Part of a small language model's weights.
Training: a variant of Adam for these matrices, 887M tokens.
MLP neurons of a small language model. Each row is named by its layer, matrix (down: output weights) and neuron, and shows model dimensions 160-319. Each number is 128 + 32 x the weight over its row's rms, rounded and kept within 0 to 255. Numbers have three digits each.
A block is one neuron, or neurons of one layer that tend to fire together. After each block is what it responds to, as a language model described it from the Wikipedia text at the highest values.

L8.down787:113156167130072149063059135083136105140124130144181158147135096137077074158140099167100089143127129136115063117141123055111087090162143127119126122086092119135101095107178141123104103161069130135170183136127108162101184132162128158166126114133152108084070151211137150069169102115155077113108174063166115196123093127126082113144192147089144028134122155165142111106140139110199144180126110156050154083167120137179151139132149094130119165112122088112154150155123077098127075188078152
Responds to: Pre-noun intensity adjectives. Adjectives or adverb stems just before a noun or -ly, often of degree or intensity, such as intense fire, avid golfer, severe discrimination, quick growth.

L8.down1067:155169121178113158167125095134135131145166081051121106137140076102127142155091185240137100174132090170128093041125113192086101106116182085193138065135131040105150148104089110109132070128121097122121104172147095145128154137178134067153147120087125135159159091125110153157171104095120145156113163115171103123147166144115167062164105148175110099142157153155061075135117161107102156093105129111091102182166126154125159116160069158097091101147113166185114172155104151185123110173152113
Responds to: Templated tables and stat prose. Pipe separators and column-header or value cells in Wikipedia tables (climate, sports, election, charts), plus slots in boilerplate statistical sentences like "average household", "had a population".

L8.down14:138138137105129147139139135183138109151134099083164164122130103228170105103151088158129133180180121142136156087129126110087158190076083122133133151164110128162129137133160123105144144172177211140154177154091106165094099105153124136090143143166143097107127157152117119081091149188112140110089162097159166123164116088158127135096153087116071144105115120135125123134175139182109110069175118045098161111136086115075169150140091131177058141111085080161150159072208105186165112169108123
Responds to: Numeric identifiers and designators. Numbers, numerals or short codes that identify something after a name or label, such as page 445, Title IX, Route 412, article 7, or a date.

L11.down26:117107119143094108098112085145075127121139130111115117044122118091127130140098130140143103145132155158148132142097149115183108155104168130108152168140144152068151108123162175204111115131154121096099138116108111108162111162191132131071100159112117141096140079122238167095115174179126165132140103094155050107159149127160068200175123114089140106150078094126117126166122120142114096170077184125120169075054186103094120172108162159128135061150082165112118149137113128123126070125162119
L11.down737:138162136120168108120149106147173136113117161135081098129140170135106126139119130119065090120162086098168157111124152178109128166147128118124168087124102160104127112132158203128145112150127064153180150119179124146140075162130181126102087113050138129133120081138175198157088136141162096143058077087157136094170168224159107139062104105085163032169088139177179126123109126160130155123157201110166161140114119125111139130096143134107218159167178117136122067094135124136172120119109115
L11.down968:144164095164161068150147141091100152108130139118100113146124091185099056092142166108148117157129099159097166152075129166119112135124127096141119130134144164110143069114137137075101133130139127162143105115108142167140151158156085139112119133120107112107140100170106117077142116110106111083119180115097146142150110175117127100164068097076137145068080179080148169049119130178125107091177173156178062146135114092111156128109102068119097090154115140113097141122192129131148144114155124
L11.down1126:112068151186146125095107139136095157152100155091158124143104144088134099120123123139103120065144120111105101073076160093126132117152110150105208184124089168194120152117138135135135111255146133129171223197132133135135150168107125091068105130148113125139102194179155090125164152121143078178123163084104095147140133178143123171119100158151160126191127211126110125128165153184185177122135168098149169141100122164157126062064122188131133123132126091117112158154122079095090122120155141
Responds to: Clause-ending comma. Commas closing a complete main clause, mostly in plot summaries, before and, which, where, or a participle, e.g. "break into the cabin, and".

L6.down7:135149123193114168126165123090073180088158081159089129123084133160068135121059144156160101125164092114122123174184155103089182137172160085120096146095155153145123148115126195127072124149095121134162133148138135054099180131142131139094117142106120091184137098056060118118183095134133147156100118147094093104141100127115165084138057141109153104107139117118127066091192117126110196160099111057123172108145158117166136175171168110123117135081126197152134107201117132208188093126152106
L6.down350:116082132158171165164118176200151154153174067108111119138124136111126145065135111152126083128115132088154155144095115149080087142166092093116099097073128166073175155130140137115071131138152133128093110201137107160155145145123077157147080035136135129106122174123095132126144091132144133130089127089176120105160132122145134160097103203168106130109161121124119150099107153120129124139118159128170151115167131134100132092084153154071122109132083183109184136071166128069069103174145138
L6.down717:097070114089109057083161183118126076153101136058047060156123160087128122108142072088187056157107095122103083143175164188108134109125169094147099108182116139192071120134127110107128146156124143164095158139143158159119151132142170123132103148093106037145128111145105148094113075141111167176100056118152130129106155071170142129177154108190144155126111089166108119107128121093160136145100133108125134106152162079114111172111086115166123122091063191117109055129102135160102105089107110
L6.down1036:175174120135119125154142161144116115104092112190171098139077121130079041127100151111193140102179156169188105080115141139111121176072133115200154068080111090138107124124086158170145056152138070132193113098159094131129116123136150134162081092177126088120111124089123117075105123172064112158132134121154109094142124147096157117063082058152110129161154096105195156121143094112122130117107109129113106091130153136169081098105161126136098077094126210143135180133109099106115132186125133
Responds to: Table stat cells. Numbers and pipe separators deep in table rows of sports statistics (league standings, player stats, election results), such as drawn or lost counts, with weaker hits on other list punctuation.

L11.down361:097064178101144086130225068122092086188120111175139122126116138124146136150148131173131156096129102081121117118151093098154121161137109141096147098183144162098169079147150114095124097165117107123100128105127089190166106115100167216121170073150104148133120156176146132138147127119102107142073119160100142110112148145139140119128069148122131088101106150134111105100115133119131148101103131131142098114165179096114043172107138152110207119136104195137118076134170212112163119141127136
L11.down472:157149162048145138076105163150089159116231146160124138039073106126126108097120090115095101087122106149161111125109081097142176138147148109094164104098106106181095068141172133100130138171123145097113097026159104105117090088152118200110156144094110114111177150142110148131097173142097173115155159176114155101074138155166137178099123104136156143146097101168103076088155108164105142096128111148129099066124134133157097182141123138151117146102116115121099133096171152163074138171106106
L11.down946:130159191056184119163113165089100058095139160094131147106139059131147133153133131086151161072172115124104177124178059150117150135139120137118135153112123102137099120127142112165083149140143155083117103135111148086074148125131129096149125132130158140149110089156129099109189163106127195120124139218140134089070115120169092135135133108118182162125180062161139118165121148124088125169163088155107126194142137102154185121107095079111126145062135134159140105025098095077144081150126149
L11.down1129:120092123144132148105113130149140133175129099081091163129217115125092113180141099148154095127125126157100085163183203157148103167137137106124087115134133134148167178142125082112132128075118105152151167119156116103131123138089124170119094047085151100066099118106195027079128172115152157135083091153122115119111189117161198104143147112166107093127175161137122157125103205154172059063103096136127113114111110094096147135140087172179180131154093111081123140163102116109130080106135151
Responds to: Table cell values. Values inside pipe-delimited tables and semicolon or dash lists in music, election and sports stats, mostly numbers like chart peaks (16, 22).

L8.down1049:106096156161109109087128133173128097137083108140134090141084097127105107157129158127106121128103137126146088132160101107139109106179106089106117157054110112165141187115181105073143163160137146083120098116098200149146142117176107122112106163123109158117079160181175058079149092124144163140134080128094148165192130112093100107108127059119093146155130120100168082127092076113181190098132126194081138156176138148135101155111161161064149153116159152167125175091137092118093144121093132
Responds to: Article "the" after prepositions. The word "the" right after a preposition or verb like in, of, from, entered, starting a noun phrase ("entered the race", "in the same year"); also table "|" and "(".

L8.down742:087153079128120126098124168135110140157073089167124078170131117138188114123122161110128088147093111160125142090148116143167114046068108137104090145160101099163139081189140147136164060072160109178107128074106112119166113140090085186136148067104131118184126098052099152120119127135149112152157177199112108115198139165100203109178164047077167165152104074159127147146078183083157107153140132147085141112102104129109130132136105069102178141076156164121199098148120092134128096119148144
Responds to: Pop-culture article filler. Function words, table pipes and section-heading markers in film, TV and music articles, e.g. "in the" before a film title, "It was" released, "|" in discography tables.

L6.down658:112147134094123134106130143130151162182138133078171108095142109121088043180164133155105075083119075126166113184099106132085111111095095106114161166151144178147117125191125102116114169122118164080094161114126136168142164151146183102130117129150090118173105143101071079154124159090078130112182130058134172116118090144145143093134086179204068126119079147134129090138131119097071166129137115164137119065114055101161105114145077129137147086122151114132150144137149098126158123134108104
L6.down817:140118115180131140177107123112165128150133075106097108152064121136134148096126108100109177207138149065162127093158125160097166151131137112139160149154120164130078112145149083109034138171142098086130127168153094165090103155109094124153151167132102123193124178107090104073107140141129107187158067092142102118077074156230196138134126070177138093119131148129095083172143129115097174135100100179136114089161059142121148097091138120121095100119138124103120151143167106076122157141141091
L6.down878:143133103155130155114093123214152170127168160146159121071195121209174116071148187108154134113157088116120103151148107099128172146110093167083122118116077180108168144111190170131155111178162112157133112179110076118169053136072154181091145106204164163110139089060130075120138107120186158090140123138152151090104204116120108135140154078088067113116083109075162135115143176148159083078109165143143127138107172118112129115138136106157133115120077095168102129114165139114059135129135107
L6.down1180:102110109153148098106114109097101120166089103177155132151098097158166144105124094120146133146120134134127153103158157048096085156184120163155127127160147189102114099161112090132110152116079168041181147170121105173061164148152103195116173103120104071167175171091129140154121106108156095117150183129113120140179118185106164088148154140139071173082145105099149091143129148146065123169166185146137098131124179129160090106163150115124099163187088112088060138076122074130183138140154201
Responds to: Word fragments and label letters. Mid-word subword pieces (car·a·mel, Sac·ri·fice, dis·su·ade) and single capital letters naming items (Company A, Group D), in lists and tables.

L11.down144:138096155163161096132139140128137151165125120153164139155115148177117107164124090148096159128145143097131060117141133143171088098097115140078187100178155151163119138167058098117180128124139172117081112142158104136125193100121140116092121121076203151117087117144124130059140127172121141112161143139142140154107097155162122151140158132153114113111070096054151118074120095146092142158130122132163159121101126141136115097104145144139082140103100066102127111097136169114155172118146149
L11.down201:149171133112125119162142066152088182113138130081145159140135068116083176112085170129125081135116156113149090131069114150080101100136168151140163063149090166159149155130167139171137083115132112108147123175078123138148180144144125110101163110129071092098115133105141160109174137114106150130099085118140127109104100166096142109135166142127133086148111097174106164081147156102087091061167093133164107147101142091158142120157112093121134143123153110132130085065195202105144178178086079
L11.down1062:098170134181101122089142143064155123150108086135071199157064120080096199050140095101138147164148173132127119148133147155122122130128138098131165122119113133099112144125146182105117158160172143136200096142081136097076161147148121131119170124169155135123147161115086088139080195129138089122140092114169111054108175170137094123049172117088138186187142117137115086168102118182088124088126138160133167109080122121116194134211128177112158191118098138147126125096130117112091143069145126
L11.down1100:123108144171115129103092035123183161098139116186142119173130097096138119115151168120137117114088117134111132124139136130166154100087120151126130120122118197094173111140093122093121117114154082128111151145194152133085187135115171171123126109078133140089195105104123126187126141170159079149120099148119119120080159107151072188096192136190095172126120061131162131155159146201122104187101108126135166114116110078108132166156125157091121134108128178129109154100091163085101096092062082
Responds to: Before a number. Function words, table pipes, colons and commas just before a numeric value or ordinal, e.g. "age of 31", "Crew: 22", "club's first".

L6.down30:151129098151111158139077175101151076121065100148166132113121157116192047099161116162133119142104151119150127167115116187138108197167094110149182131184096158104097141104151128102149164089152114191075085118093101147156163105108183135089091074140118119121140115157110153150076070157112156102123107198089156103111067132158172154137104114164119090156118164131170114107132112147076143093168110114163093106101162144116174100094160106102126122123066180134159066123116102193119098164130152
L6.down765:130144181156067106148101181110191154143100136165086157098153166101122186116119114193079127118097155114086096127139120146109180133102137089092109152179121155059166112110147057162157122163090138119086147141126147130053154200138205156157056106130104175175145112112094129110116144148119077115144092134129136111162156169171078101127158152128138144141128139089068088131145123126194113163147132153198104136073115120146066090164113107109167112119135093101140166159125129134171145125121128
L6.down795:112085125135123121152125117103127139133112159138106144135144167098140113163116165040121100139148106118151147194067088119163114191128156126159149152208147203114153087199111149195151099101130108125109160095101098147141149180112183158133139096178108155152153205134099190160155098077204126086136068135152150106137132105116057124109112167129065119148119169143170124136145142157115121097113141140175241134157069097131067116112131103152140105139134195075091153123100156102144103101141137
L6.down1086:134111079126105146181184139126100117117094149125110166203114065155183156090108168125137123187151119177105118117169088168086086084072109177086087124138150116128107121131113138173105167114110135123146107130106131194144139156121114105186138167129111117118047134135158119130133174172118159107146142152154138119154137149179146127130139121114092174049103174118098079123136110138142117102120073136148154088183083157099123090141134119115110138094116097148152164136161152113150087056132120
Responds to: Clause-ending comma. Commas that close a complete main clause in narrative prose, followed by a participle, and, which or a list, as in replied, saying / ordering / along with.

L11.down478:125114082126071103145104126115167102082131162136138137093109164094057132157157145136136165127101132117140158148138131137119111120102088103133137117109132136127147168158116143166200110198061199135163045102134090120135092067127133112082118118108175118126164172065174105097100112167125176100135112099162144201118127135166140103161103178186130207067088113116157126117081172124194138145078154138131206072129131192115102176121133145061118085105070166128158068126110118107085130139108101
L11.down675:212181081085153060145114178122083174097112125159141160078138150105162078095140171188103119120114095161109156074106083099110149134115109126116134098142105152094108132127117109101156140104104144165168166190127137130084173125137098150137123126137096116185063106111177114153114107138153110112195123166092153119127128113137087112105143071158186074147157135114059101129123120117079146157105105149082140099134089076140077112110130135083142048091144101084158149172148128144177188165097130
L11.down926:097142103111176119128182180129092101126096151078151182119082149112159163143123103088163099105117111103098137154104150140136047141149138089126166092158151170069097123174108128148131123083083136139173128139099123126075136133109152202156129090101137176084087136168127148126126175137174087118090104182100156125125203132092149139166092169165127159061155207129184114122148116105131132131125122114145165119112117149148183085124143182134158189100134160125117104071132150166116140129141129
L11.down1167:088120120134118119131081104080181191163132131137100120094161149123114140111080120162161121182189099189176127141164143155181166089152191179137148091109151121175115112086144127161134100100120072121125114113134101118137109126149151109154123118117136133153102137126128118101154141187153160071104105134140150147100184094058138075086111117134129115128149127121096135129157169165185122103099136155143093106135175132140112152160128147054085090167144121130157181157061205136086093104139144
Responds to: Table row starts. Cell separators and month names opening a new row in wiki tables or dated lists, e.g. "| October 17", "- February 9"; weak elsewhere.

L11.down81:107134125087170125119105136140175152104105082134127125161171139110118109156171136131146131154148114118067094125151101111118132133135133080107076124128121131189152071145161116100176118191075130142166131172144133168143134100070166159152165140123112144136103142097117133158126194146112082136100101129153133138093112135093057089084143125109111105204129133130098165119162128171153076078140142118079192125111127133126121116117182095134117146182106159162100115110182095123078124082144193
L11.down583:124141104097188176081201163171180129156064126171178121158142149151102148084122124130112086120122126132098127118126082142161148108175102130136156140146107068121129130119132179127131084144113152096146218190143106107132136123064104124167176123135171094139090128143113165111110207132150147148143175158165097047118145089145201171102131117072146114136152097087115166184139115174102076077148085068156149140104128114161186135153137148130180109114077123150134091098168119111125137139133136
L11.down647:097144083154108124157112115169148145078164107191181130143191106074121171140190064127120134103159125100161148138129114158106120118151153116099092132118110090146100115100123134081169093145120122080133115149162121171141081200118106167168160145127100148138171103116090142108199113102120107161117056108116118146134156111145093152079176123040193063088134112105144131104168149103115121154150183175161138106126101162070160152127161108130158107169142124119055106157155166134106148139125117
L11.down1206:146158090080106147111122100067128097107127158181124110158148139042121154091147119167168147136116147073116116153122134145146076103092143161055135117134124151153145091163141183136121106153108099133139078140116169083119113115112116180133253138140154125145131139113115119150095197091080138136130167099162191106184120178149097117093081100073153124151136123107134188136112120132152140093171087092159120126167108084164209155121146106145110149073152098089091156137102103154130159148187123
Responds to: Opening quote before titles. Opening quotation marks that begin a quoted song title or coined term, mostly in music articles, e.g. hit "Any Day Now", song "Bad Attitude".

L8.down209:146108142125135148127091159091106110112154100131070155168111139101154140125168134166060132150159178135091037087166142119127172133133177138196194155120177120065135122137137170161136137124108119129118089132126088098124131172117128170121125102119141112159156072120106108177163161119163132082089073141146107079185118130169119125084137154196115158205161175122126140117133141142130187132098147141099131116154150127129150090197111115141098116098099071145155114146105179110082105109154124
Responds to: Compound hyphens and table cells. Hyphens inside compound modifiers (second-tier, three-band, 16th-century), and small numbers, pipes or closing brackets in sports and statistics tables.

L11.down186:125145184152124129113186120118159139178173123108106122105108119131146099131136184186107152121164096138095081135159102100130143122123112136059171120084102105072081157102151151120160093164127141106118158104134127144184113096126117128130141084164110087119068135159137126127103163199086105142194122110128094108085060117118152112099084153116104044154156146117105175161117160068163137082129162113055088115141139070164126133107142125132151160157070075135095124121148180132106115121051133
L11.down330:142105132080152157114171139102094182143067213099142223164112149151084120126140139121115108103130075119099144121147128130183155150148145087142095130154128094158162173139119175150142118067116130099163106119073090100112141142121100136116135171178092057131089149111089101106111116103141155144104153137198045068117129070168104089150152138100138142105139081128105165112115218161190117132120181106151093079089131158115137156115120123087123175118097099216148095142136156119142070141121135
L11.down535:145189135098114168105095168112118132183118090095132145118130141116131107166127124124151126140119130100134112093083189157119102129160089119146093146092151150154137155129194161126168081132142135201149151122080090077164119109159066114127125133110147135149119087156141118134102073112131119073142123053082087124166157206129089147155114136107199132160081143145120123138143185113079160142192183115171163120145169131106112162059131171065103102118152153155164103076169123147164156140107141
L11.down1000:183130076113151145127162136123087136118170128117122188144096103108086092104145133146155148115144133157137125149083147113125150089042171136163108091107120184066142133119156137041134129159133119129110117048111102104143181113177126141125088149139168152095169094092092178113107119093102138172130092157106140105085112149121149061132162111169106054065101129184105126115137119079185126140109083110130133127129080148110116129143159099175055130106100112154100150141139126103122131124128110
Responds to: Slot before a descriptive adjective. Adverbs, verbs, articles and conjunctions in mid-sentence encyclopedic prose just before an evaluative adjective or phrase, e.g. particularly, increasingly, become, a.

L6.down415:085115129122157080158158095168127087125103128175151189138131190109147116180104131169133113149150147121176130113097129122105194161124138166152113144144106108084149141132064199133081106132107139125116130150146123099179108127114163120136135166109185089083127157163103188138095107123116140113166027085101065162120120089115109131162087162150124122175073107065104117129128083097127075127086134145139142157155099178120175084126151158076081131080151129148148099127045138119109119062091149
L6.down841:128173152079135132060102167088142133182118051147158141114110155138114179130110153126115123167100165176137083088168054135198088091133078121085066085142134144130051144077132117158134137101069105150129074111105173180103130177110130121082156166198084094147109151166137166125135079104089105131092131090143151105100146193154141155159119145151157085112152112135142088155117104168122135138161158135206139170138099152147149124106129174130093161160141116174093159100130112087138103156123190
L6.down1117:136162170101166129148140138099080099065113093097158096110097183113138107104116136135134103068161153190135122044154134130126130118164141105118105089135138144108150090112125108133067093158122083132114168192151167120105176096211091121110130131078121074183123145139127106093113121159077052164133048142091125139139083155139166139146144182178195119125141147133092144079138136151112132105173137124124141079166119104124133051141150132138141087105075100155154167106135096182104080056084149
L6.down1129:095164170157156135131113134102121078099162102103097099169186075190074156152154159112120149135113074108150126118094126157136135142139135092163102133096153114064138114142114112122149119132122121143155166150185123139106124140016106094147197168080110063076141148092163121159090187082068154148105053147102154119102176180158109142138098164164139145098130130135083081136158108121103156131116153119101103138101143143166187102190175132178116137108111148130153116152111130135120109100066155
Responds to: Quantity or degree words. Quantifiers and intensifying adjectives placed before a noun to give its amount or degree, such as no, much, little, great, large, of in "a lot of".

L6.down590:167189117098121120115160088158120152135074036156147106121175138114142169199155168095114104145093099103132138136181140130130106129115143107064153092159160134158200073102116099095168150070101104145135145125133117137077104096152148137123113076124135105134176113115099120075077110071117103099114153121123111145136126202057109122164129110107077112121172171136138076138125117080172104166109157104120096160113167110162116153139063122150149112107153067115118176084133142092188088160136125
L6.down838:097140132111097133119159081128105133150173159141148136137108161108143153165113180144154087120158176097195176116072158162099144172076126075143081120124176132176123159119122067135190159129106190103121179111150132095137132054153157093129055114090136139100092101142131148135101145122117151055115123134152165130122100152117147123187107116138161093125159124161083163150163165226148098119148086139175106119119135029119084082132184099110092074169080174128144111131060115114163095163103200
L6.down864:117115116117138082115137116114084113099052155108141143087084053129168088113055107109104185095183067100111141128089125097116147114151135094053097122135124158077171115160129109128098152116149145100084150106150190165127093079079097111142117106080078111102076172075133124151135129159155080189173160194121177198102150137133167116118096109152148116117158081114130153103140159132073130116119141101171113136120145103128177172161201118186150178167129161213084125113127125133146129183151146
L6.down900:105156178148115156116132161106179078185125156184104133118130096141154209126137046122174120098093157181130118144109156170142157168102106112161072139089177103104146146138125205153156133104171113118111164151156102081112155176100096157131159145161120107091143181210142120115145153080158189149064171137149116118122132159140111117124131146141151088157167187089187107147102147123139086093134128111150080146111144126092183098153097176089127152131082105142095066148129109132125081127150149
Responds to: Table header separators. Mostly the pipe separators in markdown table header rows (Month | Jan | Feb, Team | 1 | 2, Rank | Name), plus some weak unrelated prose tokens.

L8.down353:096153140158123155176180105129100094123132157105104195107150042168091132097106150133112174147161155124136096128159115140112169118139179099091186125159059153139176082112123098171181172157165156134152152150145131093076111206095114132157139102129169165156132081176129127122136139148153067117195126147154092092119153122124126158106121119116121152122107174129161125224095131127103106119086078124201088075163066075110127147176070109084131145077112094146171143124083196126141123146128081
Responds to: Clause-ending commas. Commas that close a complete clause or noun phrase and lead into more, such as including, but, which, and, or an appositive.

L6.down137:126070158153099108112170169172100103060129161168105137108146144115119132099138149124131108079165107109159138142108119166173134132086126124146186092100121130108114168113123049148094154167108128169118154082129082091107138137086062136084167183126098115082135140106112166149144112109100099132111087203174130077122128193098126156141143078084197142149089193139115153114131141065084098053169142132112103142124172116111175150196111177123158110097130112121071078092155074158085125169221082
L6.down434:063136169119133114089088129107104153096151071081101093134180092112165170165161092157121120070119115109144126149139180141124144099066098130116120076164150166136121188102131083160155168128121133111157065155159131161139132125115133167093144134099119146110025120098182110084118129152112122151102189133162173175166121079110161153155153120111098142194118080113138080136129175093151089089158132079140125181125112154173140122110183152112117147090163163100160125116089064164131167169125108
L6.down639:127119114189164128135141099155112139144135096100127144189100162133179126098102117093163194111066126114102127196115138126096136134118119128127121159117164119089158090068170100133116144095105110095073084107132171089144084136114127083189050122097094156142147136095170106060126122108099212130109120116137098175141156164120169067115126102144129141197153098126089112078153153111156085119102178168108147127166131121146206139164118179116122134073074055111102103135127154087120028131125132
L6.down951:139099115136139158169097111165144162130114096103133057088146133127171076119107163130156136128118087096123098190089148100121161148115075124085129115101094142121113124174154124153111141107128139115089156099187142127091140107103203194090121145113101158123121113174093084138178158181163120154096115162132171149041119136183118105117100100109161148131153138154184160106094097136179110114173134100165116096168133130149154122116166107119127113055145179094113105123152108183133103112188115
Responds to: Start of noun phrase. Fires on the opening word of a noun phrase, usually the or his/their, or a first name-word like US, hit, United, before a head noun.

L11.down98:150166162099114160127145130085158095143121123169152183167108070085103123105106158124135128142128095160081084122149120093095127133062142110088189143154118104127107120144163113048139134131133186111153132164127089093142161075147100124097214102136106114106118087154095114124115173161163126115146107123119171136082139157093128144113146143156142092128129179140161127100170113205148164122129129047130135195133133115061149194123098127130093109164158121112115158137174103063070189140097157
L11.down530:112120198118090138171164122139152113133155113175212068082083111101119133151085121126169149074150148145134125151111143078084079109134091122167098164081143110155125098108115139113143145065097053104128085086158135130126091139148158113055181123144145132151131083135098173127147164150102145121104086108089133096095145104125122111103113141150177103156146131129145126071116098091117146119112103102121093110161115109083148159124088094117159178145170115115058110137130140138120125148105130
L11.down668:168087159080149107109110120117095132168075206102121098118167102182119114111173132090153114210100153146071154155170155158198115113156125152128095154103109133140115105128083140138128120098084125155127064127113130164183137155138164098071091134094123140111143112094131165144109070092119144150163105164152075151111153086106099123124186169117162111163113115101072134160100099087110169076092138159091129139126124099166145124179140104098137134149183110136163165095122091162073129141158181
L11.down735:121143112137177112139185123195113095131118139153055163139174094138119079165156158134103136135180121130122074124144145162136165172114100152178107172144096124123073093121090162167120088113141159117119097121173141133117129143194099133129081141131126114121134129097133135123121156160097228158117111103040132156122126138168188099132128085143115166106137171117081151116161055103148125125166072172182112181084171146147129076130066042144055147079099099133141157132129163116130123150045142
Responds to: Re- prefix and paragraph breaks. The split-off prefix re/Re in verbs and nouns (relocating, renumbered, redevelopment), plus newlines after a sentence-final period ending a paragraph.

L6.down206:147122157155138151142149144165130100143139126128126141102109102139108127142153142121113172136124097088139122107096140152143068138086145140121158138131119138093152147163127164108098112166176068131034156116129135148080102149147125098134228080102151140066140167162169159117099108093110080099127137140126146097182110140157154121104138123161135161126082126127138164138125159071127094135197105085115182130148092110103110093150144119126103138166114151168173076144131142125133121068135113
L6.down634:096131123125135052120127118171107166150136069102144147121138160109145098100145111105086101106120100161108094080181151067139130134147107105114118114120130129103108183163144098135129131139156163182075187099132146126112105108113080125171222101157127110107134159178136118110098142152136056133147139122174170104149141090089094138135152083113140133194077130136106112127142167174155136123136184093092150116164099138146167103130113129116125143085119079129105133096159095153156106091142089
L6.down836:117133172139140096151169097109113165107135099106127174104120120041122075150192116142091152143141097087127111115114106147141164138078141141124144164137173104124178109233122177091167110155101130122105187161134144135099083142126179146110183111157103117152162086135127141102110137120116125150119166163113083146132106117113169105173154139095140112107090163079108121110151095163128108129114141128115115140171118081149074129101105063147105115101117048112089083170104113117175119144098125
L6.down1196:147097123126145189123169137145126094121113105146087099129072134114139135131214145105105121159118129069146134131114123134036149139121113122079073151111114115111062153122176161152184138168096175156106131208143122101171133166115108057118160085106124102106166215057138097200147137109165131122159155163098105185095111114158184135079088134114061128139156115126146097141105144113137111101135141136152062132146077111131159131161105168152142115122088142106139087119078110091171155138167172
Responds to: Paragraph-end line breaks. The line break right after a sentence-final period that closes a Wikipedia paragraph, before a blank line, section heading or list item; occasionally heading markers (==) or table cell pipes.

L11.down542:142119155154092088154117113134183185184105172166166120065060137123105129074108091172092072126163125130050106109125073116146136121141119131092126170154099108118094126073139149174143136168152143101082142121156127152069099169087156140109107095162051120116161146191158149137107057119072120106150129161116122146163077116155128114088105189124125140133144190101107102145084117145141129144146168091091095155144059124126057155099124146162158114151124079186101155124105155143159117157187154
L11.down566:126124142114061090166153140146157072181076091171116146126094119139156152148152159144068142155099101189142115092066218122186142132139144099158153067135152200138089132111142140114098114111178198096128137140120140112145112207175131083165125101120143167169132118154111133152152083090106111119172146107127159146148094157125091154140109154184114111138166096158143130142151096095141114101138139134129148134172191135109121159085160134089093115083097091087132106080070165159156139127154093
L11.down846:096140103146088170125082143104128093134194086098073063150161126102133173094104174146149158122112147169186127069169177087103115080142169137171143120112111142095123152128105192140092204086089125137150172139098153111151149198126139107105099180072105127148108104124063186145132197118133114144144141138158168174124111099125129132149154106191066143139131164130137121149144099116147093158122146135083129129114133127139116095111144164158141092096133084093120143127109138152153134149114123
L11.down1127:156178119166115117118059159081153150129141111136134157163106095136176179114117136150094121155119189149126097136134128133139121138090126137103129177185147128124160171108141112142161097163114133126131110176148114169149158172105095117128065153100169157139140094114181148120107068138159158135133157152134125177149124087140157108142138126099132121142108196103118143108117134175175126126164128115155126137069128116129115105143174144113130140097162098134161124134143067100148104167161108
Responds to: Indefinite article "a". The article "a" (sometimes "the") starting a noun phrase in running prose, as in "have a daughter", "worth a total", "just a ruse"; also table separators and hyphens.